{
  "num_hidden_layers": 12,
  "hidden_size": 320,
  "num_attention_heads": 5,
  "num_key_value_heads": 5,
  "head_dim": 64,
  "intermediate_size": 832,
  "vocab_size": 8192,
  "hidden_act": "swiglu",
  "norm": "rmsnorm",
  "norm_place": "pre",
  "norm_eps": 1e-06,
  "positions": "rope",
  "rope_theta": 10000.0,
  "rope_fraction": 1.0,
  "qk_norm": false,
  "attn_scale": 0.125,
  "bias": "none",
  "tie_word_embeddings": false,
  "parallel_block": true,
  "init": "normal",
  "init_std_qkv": 0.0153,
  "init_std_o": 0.0153,
  "init_std_up": 0.0153,
  "init_std_down": 0.0,
  "optimizer": "muon_variant",
  "learning_rate": 0.0141,
  "lr_mult_o": 1.5,
  "lr_mult_down": 2.0,
  "beta1": 0.93,
  "lr_head": 0.0104,
  "max_grad_norm": 1.0,
  "warmup_steps": 200,
  "schedule": "cos",
  "final_lr_fraction": 0.0,
  "batch_tokens": 131072,
  "max_seq_len": 768,
  "doc_mask": true,
  "z_loss": 0.0001,
  "train_tokens": 902600000,
  "max_steps": 6887,
  "dataset": "wikipedia_en"
}
MLP neurons of a small language model. Each row is named by its layer, matrix (gate and up: input weights; down: output weights) and neuron, and shows model dimensions 48-143. Each number is 500 + 40 x the weight over its row's rms, rounded and kept within 0 to 999. Numbers have three digits each. A neuron's up and down rows have the sign that makes its largest values positive.
After each neuron's rows, "fires after" lists the tokens most often just before its 100 highest values on Wikipedia text that the model never trained on.

L2.gate767:490483550557505537639590469469510469544565486469505370486493468459519534473472474470537457492517514486492529575462577494528520479496473503419519473556502516550542540585587549543528508481571498518540511478518526498527568561434481539541559445523452451503498503489475476483509462474468463506
L2.up767:556506526433482546568503474507515448556514509462483495467504529470509475476485500520513554457548507445449495451463485485602549540554519467510443489558477496437540539521512476493495450420491467583510426521493464519510435550549495527504476502517480475500497515521536482414443447466500455492
L2.down767:557506441497521528556462489432565499551474535493538532504467434519522563483526472486505495493484543468450518467440542471494453462511502572426529502559432538510494482495504477571506547490521415550449505533559556485494538473463485477543502515544454532534475383479509502520524527529459476519
fires after: " (", " \"", "/", "-", " Tho", " "

L4.gate643:556509501506444483465509502516495536482533487507470545482481478466464434423523437468544511439450505528518454545430442561540494503443512510460495460517501463453483456487568516457505522490532535498478454477484492541527454493460557506493479442473544489480478481495556558578502522473426497443
L4.up643:459520440528522515466551510508570457523553524484494468535554489436540376402492409499522505510443511422529516510486517498505487504503490510451540478515459560486498399463494459451535569453446468552486461499433482504559550469488503510528428565509521405537593500452532500563451516490470519426
L4.down643:525449517470487577528500578462504505512564492506488450479499490478480530528527472453485542424512473540466487520455521505485481459528526538501452515516404519538525459499554452493427523545456480476472522471480537515408505491552490439517514526502527478464540563489514469549549518466520492467
fires after: "s", "is", "iz"

L7.gate402:439541498443465483551475486552463444497513543481512444558495477512429510516510582446490531526499445541557444533566445515504503488449541461519473491463464439517500561482511481499536495484476485508529551522509514560526487483566475480543517474504442484582486547513479448429468493535500419518
L7.up402:436532466431453435499537439497493556515502530507518508483486527542486490397491538514430562530480492509484535459541553498521499505622543489498468539474500555453519523504492453551463479555445553487526593414461482477538578562556512448565524471395488487541478506487431457457447475518545451536
L7.down402:519519490503526524496512477495528565530516510478543556460479477478550495441528545462507498503531444457499534564445485454552527537536573521397536528490519545522538559496551466534491471467493438446482498515531444524509520524476559546496462527539520452522552473462513526455480451387467487498
fires after: "9", "0", " I", " since"

L3.gate231:546489510466562564605469553502460540464455481478490506447511574459487471427531540530460450496485435440450503561474446503540482538553506489481523489444484480535477489563519498427516515555496521542479487585475478491521499533423507536532475496504514535475449534490511592464522541537546401410
L3.up231:407475467473522480463446497387447442459459452500441442513473570573502493536527486532516446558425505465502501523514478536515499513512429549532534451525416523578464461489508467483545422461525527441474527449481485479503482373457497525447498504572493544476450480506505463548536448451493468419
L3.down231:496512513483496487442503526416444585493553445578492563512491455449481537443437503482495487480474532510468583496482525516494558494549462455468561550469458455582524537588476517470509460553471452491525579523516532509524568581542544488516581584551415513474514556458494462498528439400478502532
fires after: " ", "ri", "1", " January", " April", " June"

L2.gate659:500417557497475501424505531484433474520615529464551522487440486506452470528513505481468502470453389585443516522544490475491419487508550467473453449477532501480517556496556523480527505459421497463497526524442553543528444513477482524496475514453550448443569520437477533463523524517493496513
L2.up659:546466471510483494518521542512496484548573494483549471541458480519448514520474518505510478475443423571449583510561506501474495478544572470491456481558526470461506578489541461482474491449438488399536542485461484547508525502489465560433476536500483442450546485475496504439520509565525448484
L2.down659:525541429452565498467544565458484525530502459521547461552453546488453563473477533478515486516450456500562533504516477474493491456480549535442501447486466516429513496490528473426522512469461469461561538501455473504523531561527517463403535521466513442476555490485577530538395530529464508426
fires after: ",", " the", " in", " of", " "

L2.gate129:559448535437494428522465498536510512433508456477494572483513438551551518511482465500456562425465505469548505478405450493493512465554504529497394444461482449503456537448457473477546480584531536509459408479487494468462478489467472530507521507528490541551536482523476567570482475490493571446
L2.up129:483457556495548459590522483440527498443504479486480499489516473487477523480493525550492591552532534494535521459454518469593542466470547543465491455566454457487430530487565484521433453494481533515514451457510485490442521467494463530457520456475490515510468479455472530510435420502482522425
L2.down129:465516483490518430545494494521496527560524515547366465539534538462447579552490524498496529549582533518527482513415520439487509393424479456506510469492554481491491470498520472527508450482487541526507507516546511514548509459522520583445463484478497475502465479496510540533509448506565463509
fires after: " |", " (", "\n", " re"

L3.gate297:562483502499502556539554461513474465547484497561509438524536428493455518504520506406626577442551510427486509514451530503486444525422487507501504465528534494507544460611516542396455464497485536569435445523454487535551524510401489455482494433477494485532493507490529507539505432465527505466
L3.up297:620419499479523504513496511487478493513490478460481519543489519498539468504513475452503546557563499525496513573497497491580516503534546539519460503546453518525521527460458469531457488419456538604512442528558493452548482571494514496583467519445559505489502499493507476511460468496462480460
L3.down297:510562490502521542560490465509502493515535488472488500551530532523507513543485483548494533468480493475436503475473573576571491521562474601494474514426576499529472450518433511448446463548480494503495532559499595534534500528522567476561513521546463532465473468511521511454443509502521527510
fires after: ".", " (", " The"

L3.gate412:490417477484500463486509512552489515509493463482513496515502481515471522435530507548567489507445467467491503470479504478475500510522467452502405461487479414530506488484474526588524458501458575503495478486473491516525438416481491457508503453564541508496502559429472515516524461527433493529
L3.up412:574517530460515539522463482495518461548506507438530489473569551497494501499470561555470509506589556504515488474509540502561469581537450509540520521551546506497446518541464427429545497478491443499528461499448446523548515508466463487531481446532475457487470535593516535452447416511533548516
L3.down412:525513542498488488430474459520474483533439548564549464506588505530473470456477513534576524584517465510557464472443507449504489481538503555523498521556494469505509486530515425524501434477525556519494424504502443434514472440456439420488416403544434550473431609510510481497469538545510563536
fires after: " ", " me", "==", "1", " income"

L3.gate246:520444555497477500530460489532494424534547465492548489532517497543552468446511575539476486533524471480518508572551520520525476514440526489545478514480556426491498494560523522543457490501465497510536501484487494484534451512492484459564485537460536497455517554446456493522520466568547492513
L3.up246:550503501510531475535424525477510450473468495438486528529457540471585482488467499463446449476493472535500449527557570543484474526476526492515483475532499500446487545498505443575510446482449482490569507524541499517572513527581518458538529558517490526500412502492469420474513514488431498493
L3.down246:456512551509553531503501519463564569471537460447451547595521534503488499528478437537414526535516534499482447481451482518522479491457581531510483478602512476536442528446453460445464554437472571446538498569516547515453536572542512487515568443534483566460490531576550468490467494535517529486
fires after: ",", "0", "5", "."

L2.gate711:468533540485503520527474447529525460468475538463541491447563479488545460545430505588509440431546436455494480569527480479542516507528563534469474467492505540423528558577553504488465496495508448495556514550517489487510457465450478459531528498460479457493466532541570484492469508487522463574
L2.up711:514523554583462552517576442516516515516492575479513466453453519579423496483502427510543550505510514509470527522438437546597514552506523545370558505537464456466476533413545510480525498522518506513488567517524497472523524438436482505490542496508493464493485473495518484467386481512495437491
L2.down711:508527474581487570482509454484509575502480476491483570516446453528475507523547514503587524511465556515470562541481467576563529503511496517537513525502470439518435502447490439567572532444519486494539555432477485531536511454419518524570562560496500545515535477482541453509452540519480484423
fires after: "\n", "/", " (", " ", "("

L2.gate65:494510511451558504507535480505479533573505563468505409457436473486458501496556516441504606543515527555481484511500512429573527441448470506451506463500432451558592535536438507441534499417479488533522408483415524462437470475532462530487513467492523554491434542490464535491477467495470506552
L2.up65:527517526440555548474548422517471534472477483469482524439491519504457421534516471549486537407503452443534478476480493491452451449537421546459489505490490476544555495524527518477505457443487474601483539458474554512533522493472500563470547480513478529513501517425491574493516471491513443480
L2.down65:477544449495446519503481432501489503485578465502455486539525564532504532535521501464486519429478474508570525459502526627459492504488458545478504516538449519565474501502495513448549532483524477571474500574526481513563517491476514572523596496521503496417506475554396595462509499514516440472
fires after: " ", " to", " can", " have", " ("

L2.gate490:541411489533463534537488470530524543481539565568452509514454456414519509433455487561505533500529457461540455460455434482464554491558578520508539497489499523462486530440455485571495528455556454439476516521474523606490486521559517474492550505525486476490581506456517591536470470482489466574
L2.up490:504464566477481484460498454409498511404470586532410404449465479539502492463407590471461512509526473516523439483508488472442580569512528544536437501481476553534449569510478561483508548467577475483542460507524486574452568574471445485466495529492518458526457477523571513501448490515478544516
L2.down490:483570559517525452496524536442472515488508513492429482462484528576457431474457570500444466531478467522484485549501475395483508470491496521565415514549570541449464496510526563479396508502595491489563451499465507542510526569490480471484495562469496429459475513487506525547518431486459463569
fires after: " ", " P", " p"

L6.gate327:495549518521505478461444503491477476505546472457603500557490520507525448476464536432478458496526526517495576456464431531507493488466531445516511550482510507524551465519459518505410584493500499570459508465495509459386475488428444518509477448525544506522493551616519496470513506540489502573
L6.up327:496516533456464493543482523544474493564590531486457489470468475515469489465549487488460519465490512497496494490477563488530485494545449494447441511435436510430458533531507498466558553456540488541518496487519462495456552493474460563549527471485503544525475489480477500474490472482521547481
L6.down327:479508507540516501483524561546472519453537508530522467499501486512452472462534489494542469503523491514499518465459490456486537544546495515466416573425445486495551542464485471546514514520565569531486486523518574532478505516463569450462469476500547545583487467487494512474548463557502533505
fires after: " ", "|", "6", "\n"

L4.gate415:571474433494515532498506498565457561434497482522517457501554546455462517544424512545519531425454570526500471519461536487503444490460490478542458415486461540469607556488500482510438442494474512491475500507446518444547509488470475523464524449530554549532532455466488431597520494467473498541
L4.up415:446517496490415545499475449458474463520532417481486565518509476530591461518499438479514464531505395502472455505479459537484420503483514547490531552478476449456446530468474573548512501448465522482504472494571485565473455470544519540495449498491464495522483558423473498478587520519452503530
L4.down415:424591539427503483478560481548448508513500528499538549401525482564576510569487473535495432543528553524472546494525444512549504488551492523495568529531530459475459562485552476480468559459493479432499562491537422531437510467579445466501488566479476567477458432491505468509517617530437507526
fires after: " re", "-", " dis", " \"", "^{[", " "

L2.gate580:539506548578445575544468503459501508538504533443484511436485500458512556516513457551509494535513497482541479559482467527537523483508489509493579437534552496535505538502467401498509525529468450509558520502482410518468542462481540488540441537480544423452539481554502497464511492431428479570
L2.up580:501485545429499462461523497509512440531473467467494514540525500438515418475465517518494588494457488477553487457427498390484556504519537570446492543476513525520522416526414439504506505480473507510491470478515463520521444535540526529514447537490488528479477469427508481479407434451476481548
L2.down580:525464413475517456500473533523496468514525519510482475498543430492540551488494458500501482473502572475546520501471464435536507499501604533455518408484491504469487496534483485477488505471539526532438517451453443513578458425478455493447418517427529518594438505479444520453440540500477498496
fires after: " ", " micro", "s", "n"

L4.gate54:437484444482494452549491525443519518466419507447468428469538436552568481475510477509534516529483576523520501506442503427521527458453503490483520501476470568491529494471486474468479496480543510504523428511488553527444525502470550555478473546560566542500481461499461493535548485445476543521
L4.up54:470461439452488486524513509470496439508501524528486507499557482517547523475540554451513511502584454443472545493499483485472514499485431546439541537513468525556481543515511469544480446510458415534519507483464524495519605530507496426435563447527492509569438502528507468464467491498509502498
L4.down54:493507483450571497520541570483432446527419521475449464581497526385464526526503503539522482545552517558473505456467467482477495462547446452483452445538515521494531435464521407540446482569502504491535507528520540496440485559518514471504501501505470603478490517472480564546505526465465524472
fires after: "\n", "-", " A", "\""

L2.gate504:525485437428549555503453549523509507432487473512564465531585515520498506567447482489395495530555559504460497504455506507483578522462477473540515515474509466515524558492522497480540477533446500537508470553390491495527500521543468507504478524472547534491498521484468509502522482587520488542
L2.up504:488540487480524464484482449459524514476505509446555470575590482480517507568502413467473479589501523432507515474499481530452500504493454540509446535515550459468519530548464483567509467486412606521511504533477471494551525482491438482518492497444542497513566534426502616545495514543463542454
L2.down504:504555511535526494497504486493551494491490509505521379466562540530564476494555445467499508505498548456470450500452527459448540503430509572470542522497503461536499500512556441527544429528562506477519516586556494440433499430499452429427479518534499521543544526403510477511520538533478507498
fires after: " ", "==", " W", " F", "foot"

L4.gate279:478465419552522558523546539530461553462494520502541552510466506481538492563517495556500515496396495534424483502470553483487514448508533476494477514538529552420531521481547571490478537532494516458531487512501541569560465507447507454506518427504558523459473430483463555576529482487495537500
L4.up279:508404510535491564420483451546475582444457493514496485528426467438531437496584523450515474410501445475557460582441514529495466530551446559507530541520589533527467461447473574532586491520518502487477477610452513543491493469507510488550522477535484471564541487541574561498495526519527495504
L4.down279:530579520478520543511533556558509514460481496530496485467489473436521569464556397456543511493512414451498527482468535539487519541612503497464560527540539515449580474503511478434555452517443465503490479590570464548430469479503452463499524454519473472447533517498467497507551539508443462540
fires after: "s", " Pre", "pre", "prop", " pre"

L2.gate58:520534534489422465526455417475497482429545532473479467448476515495491519472523579518527542465521518551517451464493506517584525473513554495486527537521484461562515503611488477478431520496494493512508414437535476438514530447571509543535434466506539558453495505534523622511490493471524512538
L2.up58:460455489496505500516478448524396563501546550532519519498507518576449526470569511485468548542498512456515437455445518521478443479524446494549544465545495516565480546520510533591529467475507467422511528498590500512524487484542472438525540473537497567525532457519478468533469440420453519565
L2.down58:448507534476479510546473497558501506431572482520458506546451527586492497498499552499494476537458528443570451484474521557524514503519507519540465518499451492545557501483552492524440517488538478536511512508515524485474496514454504484563588474514533570515563444521504557492499528471468476521
fires after: " ", "\n", "-"

L6.gate0:557477499545444517457455501573522453498477473514449535450469496514433516422501550520467605527519509567458468544564551550395494466513462460555532486456476482516526486438521574478480443487505524511474503542470490469534515466581489573529516463496494565544516416481447502516480505473434452527
L6.up0:442551532453510527492531516518517486484503494515499535449465489547440509468492441510474523490474551511497551528547480518547534464534486521548508495461477451473455472445555518526500533513479514545469459508453535516475505489470501521490492478571531558452550454555482497502507472560469516482
L6.down0:468535600452479474517507466507500581532524593557488552478418522489480423462510508508427563508455509517477578579494485483530585482474466500553474532508477481464460480470457457495433515417463550476537471555461486516490564527448508524497563505467548537578532436567468461493487487457523562560
fires after: " ", "s"

L2.gate565:470526465621467551488491502521462495534518479501488461544548425510464452476497517468505472507522447522485496434581495502433501456478527515534508548567552467536511444502417558495493490489468416513468575472480491521491488433440503532511557485464474482473480442428493519445491473489520511504
L2.up565:451413554486417587534465536493540437496427547561481448444495500479470463494466478399461488560515430535480487475544541468476483473457518495488484523507471426535511506524535479451473570465547445438533524476512483463469511568494499440556541475550535526530468525526480479549531525435476571560
L2.down565:406541483491466569508479455514440475486547487475454416528581481476493480454529574531438486499495446462413481477510500545522496520511553583487428525534552522535466436490413529483504479506503452489518491519512456567462436443548481562445524497451457432441507484508507550436530452478541464522
fires after: " P", "s", "lat", "P", "st", " p"

L2.gate628:531494458459495557506535499458501485476497493431550508531549457490597431463491540520536543440475529483407438569539477507515512478465523477554455462463540463489551434557570509459513477446479504495482506554519519546543453464457486503545482520621527468467428441522455477471513483440427494552
L2.up628:531480489556529412478463457496497537423523563453478483498487459568590488478518520477533492441450461525514514483520485499460510505461482542452507487529467492424510453518495407471454580528377570493502481480429532454506475423572493542533520484510439423434504530480510507447520496572504487462
L2.down628:528522528521518542416494485474456466514542475604531504501535513509514482519485557496555505489446473493441512537538528503486590464546484535554514548545518462496512451480480435499525540545465482467472523576491541573599474511479588524455498586584540556488448478519474546463530464505568441513
fires after: " ", " (", " \"", "-", " pre"

L7.gate43:529496561538440544556433466503541480445489501539462492459474491552399503458487540500438497522460492491506482570538473551530523478476527480480504525499481384443533479535464498457496471562508514445568551490440439527518485563503438482491534550400550488501507545474553591489470507476513510517
L7.up43:483478502551497511444497563533499497462561442525512451504559542588532490527451556518460508543489489561451557460512559477554446536468557450631425506549503554518486530502467530432527501503463498529582486512463542562475508478527550512544510499537459486507500495474495519537487464499570486463
L7.down43:484491411490409504480548513477569491515562448534497529530473464523481508470517496484521471519471506500514564537512482513571464475459516474462481482515473504493438523517476472464515445487546497557504544509484493550608487511474537506492457570528483504440584441435486529454433571346487490415
fires after: " ", " |", " B"

L2.gate437:496515489508507512502469500519449525544557556497446512466489561519453474426532492552478565462539490558507542537551513480438557449491491476432414433503531489503493511531465607461489499529507500515480510501497500525503537526521502482504508452461537466526475469473537489524487493444558524597
L2.up437:516492485502506534541552493496454503452417554579488426555460454489467519409458496450469521519560522484519441536454529525522477556446438498480566418503482483514456449606462519530498533462549464491508455481510491503489468552517502522431499414491504486474466514550559560486422428445496497563
L2.down437:517554454499496505455530473552530499463433453500489517524492508613524457561548571536492480553567514479536537474521492459521498496534554548503542518548578545532505504514535512475462475497541511463538505545513477434554492517459474487520500541473504511608562517517493500526526485538537489479
fires after: " ", "'", " its", " his"

L7.gate717:501469566408451463507496539530487468488472504526536495557461533509464474509488503551541422473514500434487518429530472493519509533565565509465553484459519500530454495508532458522513505443470572450493450504491445511488473522433511495495503499522496524505488448473452573477493426432519537487
L7.up717:545515478494535502479493515548507495502479512509459436501490434382513390451535499460465484505478538513577547513561522532571482541483437586394491452524544469527499596496503465519492535559481534498473440453505496510501442549487544523460523482513476525538483523497477494443521431507521526463
L7.down717:509525443520524449539517504495536435501506550512478490490489476491551567440492518523515513547457506549492423544473484431520494457443447538476573425517432533583450534472446510503491474511568479471470496488456606532463504545491507520520591534455506499486500508481467517579528484518549451473
fires after: " |", "\n", " place", ";", " the", ","

L2.gate275:496479458520498529576473468510548451492568485504542434570484456518531465445432444521501475510504541438512542466484510533469531469559512473504478431485493549524508459578616496481477485431496567509549536490486470515463446545555491503503490449433518460409481492525505528562460478440518542529
L2.up275:510507508495521509552523513414564432497502504485468560528540553540532523495470489496492541485524508539453477519463448510551559500450501493489512444471458528465478481470497523492519500460587495520465502518415487586482420508504509597443545434570580414469474477501537515511451568468440492484
L2.down275:526525495472473472513513564472544507463506511481519536507500518516505536554506513491579463503538513422423452496549536494498529508557423459518458460493498474491538498513419536464527528444518428438464496538512539561557507548507539434479472491533522566451473511488570513433506502460491506568
fires after: " (", " \"", "\n", "-", "/"

L3.gate699:500528487490512537494556464488513491479510425468519461508510503429492454461488533529518561550531493523522507575474432594395455575457528462423489504421496474515490413509548532528501445512539497504464459473518502491488471471501518518480507469541554515584503518469553550461423508461474547531
L3.up699:455515442552413516478535469473525435474551598617496489504493517454523550463476463536445604427482529561460469512450534404517503521437526496465462481556556492439510470527478513507569502533516508475478546456549481503493451504452477536583453473544588497544512543466487446500435564554461480578
L3.down699:504475467585476543481526526521588497552471472571546486467517469519451407538461494500494509448458468549490480486459486443535434487466520501509499507552470489519526493436435499513543515460530423497548550545540492523527456518527456532525428529460530535537551533496570513465502554443513489548
fires after: " |", "1", "0", " ", "8", "9"

L2.gate328:480486522524505495494451424478551461550503474515561487614466507478507534520554433434493573521509565567494497464476502515503560536440478497542428572467463498530509445521498538496478419508554502604479570552447472434501536453481543471472476481519489474465484489512458477511488510477437468532
L2.up328:501451544493479597512502416516515509465494473503556455517543484569563525513497448507447526559505483473494461467438530446538534493543458500447573444517464512437473502559489479508428454410556486503503476512496463520481516545542494453491447500426491512479581491493543570480437463445425542508
L2.down328:504537459517499554543480485509491509543576485555482426568448505444509551461537507447476527459531577510443454459513509547511477540563465462495476542512538519576484523472543506510532555492562520551528557550473390477462555511484460471444468574488496493465494487461494466495447580541391459492
fires after: " ", " ("

L2.gate206:492504447489517497471487485468564444479444527473505427509570522494492512504515484545477514431475520516497566503462488517484467439472489538474474426524491443469479462454583462463479490478594445486535522589485470494469531550531519502485499498519471492434536513437551476418550527457526428537
L2.up206:490529541535560482476458487490505479487483465465429471570576415497587515578510552547529522534480458485556503457478512513461528418511539529526475472578499448524512434458489506508421526520554524461431470468502442464500541482507480466461517514553507547527507503535548476452525566482448536426
L2.down206:504479569591552438407475594471589497527474512536502448467539504479493491454465522568559486463530511504536557513460511449398491510476452548486442499554488468479435458475486534478522495538491562475487480459478425479546511605495484534524514536470465542539538468462564447492420501472453518500
fires after: "\n", " –", " the", "|"

L2.gate791:474444559433546573461405444476524427491491511494517491488591486577507428516489431509607493463453438517438453518417411499572538477467583486507476446444523493526432438557534499461512474508487534525441474507536422455508476514521486577474508486514564518513487500460604557501430476497568551549
L2.up791:551495500498455538545412445478517385565509499474488415577574519485516466520518486569538472488474468453508475506472490567529455484511502465476578468536466466507511420511535454498472467564534443470469441544595458547448425471537451540447497550470564435466543496473492469435509471471491540470
L2.down791:575486395482480495495549554469457474501544484478558451454574559490525491543450431543557520539481466448482537534486464462498505436526537498512523483419530511464508506534452496521542533498476474439475471531533439469477441446517506518427440531499577519516451508438462462580534466502538563521
fires after: " (", " micro", " \"", "-", " "

L6.gate340:469499484478574460445511457540405443503500456483562511460548511483542510559469527436463456448504494559492503523509559512529572498558548489577490414493491471500470538521490540549504525567494492433456456529495462493512548454543489507438505531498478487489478591588439538540509518476551484514
L6.up340:486438527562468468546430457538498478518496601483465491525544554501470492465557565497510560566547487511452461458466511494530518501485494584559505527500553507455467532478518508563490406511473538448445506543491502514516538401474544578450560596539478451439485474543567480505446503503459468479
L6.down340:463412465465439446502475442516559541463551497484486461450549528467503497445586544484483596487474517478440531511536395484469477480508536447563500463529482517550392457530587509562455485533461531495443496492491511452497544496433544488509455499472526495495435467546497448492519547456451546461
fires after: "1", "0", ":", "3", "4", "5"

L7.gate241:412449488508512523525482482556456569526461492471483462428519565501489477456545457491470553483505515557548482577491480537549562469473480466489507460458524492503447553532504484498514434503520608495523519534530549541463543443521545449537573483567470455538459491558456501441498463490602560517
L7.up241:539457429481502418516534559526512509561535511547473484567461508523505457464432505483465434521485578505472543470509481490433481456544555515486500490478540395477494486530532525498525468478506552553464453528469495504490524459453516555422474459491463517495485500462544451527502465532430517512
L7.down241:464409480450447450492553502514506562543494453518495504477467421488486386425500514518501502441506493458482462544513547498528514440497526494479514561421512500461448433532563496535563538446505530492483496573490453460567539504508514498456502467490504546485504554455497529416580516557520509533
fires after: " ", "1", " the", " his"

L2.gate254:463491441431507537484440524511516602563546521505462499488572512521532438496498425467491507503529537515545491455465483502464523475510487409476510510487460521535541587539545493504527532533536455437556487529520480433515437504541428478479556549466470468514511533518451473488410499489508458502
L2.up254:506468547478500483552528547474441532484484506559485452507509581519510485464498523546466485492521535504526553489469495455483516492529466546498492529495496479443553543519449486487464564547522430574483453548434508553444510440543541507530568557464503509494417472453479523480443505565462472479
L2.down254:450472559485508527517499564507443521455494503487446467536510517538520418537506557493494516476466519469453502469529522467526477505495497562532496519507478532478489526463492532436458540525534450580482558451484528521408460510525525444511570508481489565462473441444478572436420486561539455535
fires after: " ", "\n", " Le", " Nu"

L4.gate473:443529520452478495516446545553544562516457498522494459462499518507482512513517523473484563538464522450511498487478460525518504448432476493460493476464393495523511499471452500523468517503533469472561538531506533463465445553484529494504534521452481474434406432501549525484530464463562537516
L4.up473:585509579548535459476438479524439485567473469444569525540490550506452484488503391573495563467476487559459483505476524464493555591519478459473462547508493479565523504459477453533528494513474445500522439408463447522464492469502503543512486422550527447504422522422547509526487551452485518488
L4.down473:517508516486541499447438539499465561501468513523462469419434480562511492458504565506469555508498539519610476508447455544491446487466507540437484516539520514509468522444523493474475505515528478531467499390416501492440510496512446535512546564529436509553466468530507572549511505456490527516
fires after: "\n", ";", ");", " |"

L2.gate468:520440561510484510456507470531522501505501487511541522477498520513528483554555456501470477472478556595498451438513561460463474490556470492504457505528425530540527562553530574521503538450549523520446511551486524487506496492562486500425510423483492540528471502487487537558439528494442490558
L2.up468:511429499502540578497529514467493518498447542517537534545470481565521478570492390545472424516435537492431455458472559492446451473497570590508512509453514478617523544494465508554451544471448527529504548538474478437534497568547514577416494477533500518585461511486546434516496471459489518549
L2.down468:554410478490559555383569485516502510538498502523532537458513492547554507525506532487532476478454446552552437528492560471482460501563454472515462499512510517476505500528512496537495561503482491539469466567508512453528479458552524431498562454459483522510467500485462547479460551532522532464
fires after: " ", "–", " a", " the", " ("

L3.gate490:451498532494550570491573508470523432534506437526520498458507440452513507482490555510520544563423514590544514491460562492443553536494542482492531530479411514546503472525491504461517536577513494502455497433523415444509483480452457528526494499493477484552502584497475484467583461469481530536
L3.up490:554472460512437549417522492431557491466502446503520503516546423468497540398474523493536495510564530584507511561476526480483487490418544496430514489456499432495479458480514474465556495546482566576528519530494427501521551480405455586472515479434502504454449551498489559495489429522469525533
L3.down490:522432496560492560486458454511484530519482596506445422455569462492515560503504497469517559445531472498459577494453482458490505477490496509448585515527532517520449443473464470469470462487522487511502522504519457446502488434493498469537544469500496504575470485544494511447464580518430561485
fires after: "2", " as", "1"

L3.gate566:478444475535365488490474481498456456483553524545488472558579507472507463460488573528510523557485465485523505528491470417422471484479478459499443520479476477454566460508499466492543509485482489529457533481411429539487500438519538496489483532524467460539455526453521504473556481490500554493
L3.up566:460542451493443577504496538478455474452557536469504476557482474455517535474485502529508465495540500464550562592592453448516524493394422581562525509465462431516539509541473463510516451504498560517473502504508458485525488496509511458437556548574474558516515481481495503492601446595485556503
L3.down566:495429547380502539445468496466491514547541538536481461490477522559525528574522464520479508498434481511476569613519505441482487446449530544501536488503565542544491477382472481511465460504494533477446449501490498472495558523517477511493509536434408476522500551493480440529551462494560448533
fires after: " |", "7", "6", ";", "0", "5"

L2.gate638:488458486521425500504550494534504527496436574535523546483492501484506532518501477562545550513559480510459497473487495480461522526468557449535410520510452467538497507525466495533505522534573435494515457524521442514477466514488534510490486590370528433461550471543442549431522542507463432553
L2.up638:519536468454431504426456477501494540546506454463537547451573474570565449553515429566520420551527512487509434460485565525561573441557445541514505477502426447517493465533450450442539499450539445559590485560464475531414497491523498520502471585486508461503522541531478500519493466478438536522
L2.down638:504440502537493520496594494486478614549500605532543528503512474476540479525553423504470483549533536504460460411493521466500557581483445455523519537547475430497486510435507528484539541529555424484521512464485479548409529458501502436509472519495512512548486555418500440464516482544478528462
fires after: " (", " re", "-", " ", " B"

L3.gate228:466533523471476464512481554543579466510556489464473524458502508458435555481457518440443482541557538471548539455574449506519551534504549466504503451475582520503530518524469519570489531495509480479403544496439459549498461511472499485544444565411475472486479528494464533518464545447554519458
L3.up228:517510462480492498485517497619473532423432540578467528483497461528414528466498473510485483594473552516549455544511512483471481499507553583503440445455573523505432541452539503438583477555567483532488520448524530559452417523495531523564514456410504547438459498447515534542522444516544501501
L3.down228:478435475558483514542516502484499509473486531474526471494485557552482552498502465483472512431593407410458558459505513492458504504527594498483475437466524526448527518533468517534517517471538454541477595520515488521506556554532592517587492545590568498570421440438433526490500506500538500542
fires after: "–", "9", " ", "0", "1"

L2.gate286:531548525452465535487499545529504444500517472538519449489470529567512528483446440528523420413468501454481497468548485525499487510495528536514596403484523444475513466478514451524511535469471483468486486482567378574471477475495413551515472503539507493513518535421529602553504428450555515429
L2.up286:553487447469539511558483504538481431479455446549521471474507510461499535430428486548466541440434547500543518480448533498482508536452543514537552531474550475508513571476591540492469462588546529524539488412502478488473537497484477517406513464498516478435534482581631460460586523538478482577
L2.down286:500528569499409490447508479503485415504448471465589511523527509483598528473488545526610412487496542474557551494472453508469430501522462534479564501444548445489507537476505486500550504543483522475549477463385491548518542406457488553503563471459522520552539493476480451506568468486537416478
fires after: " "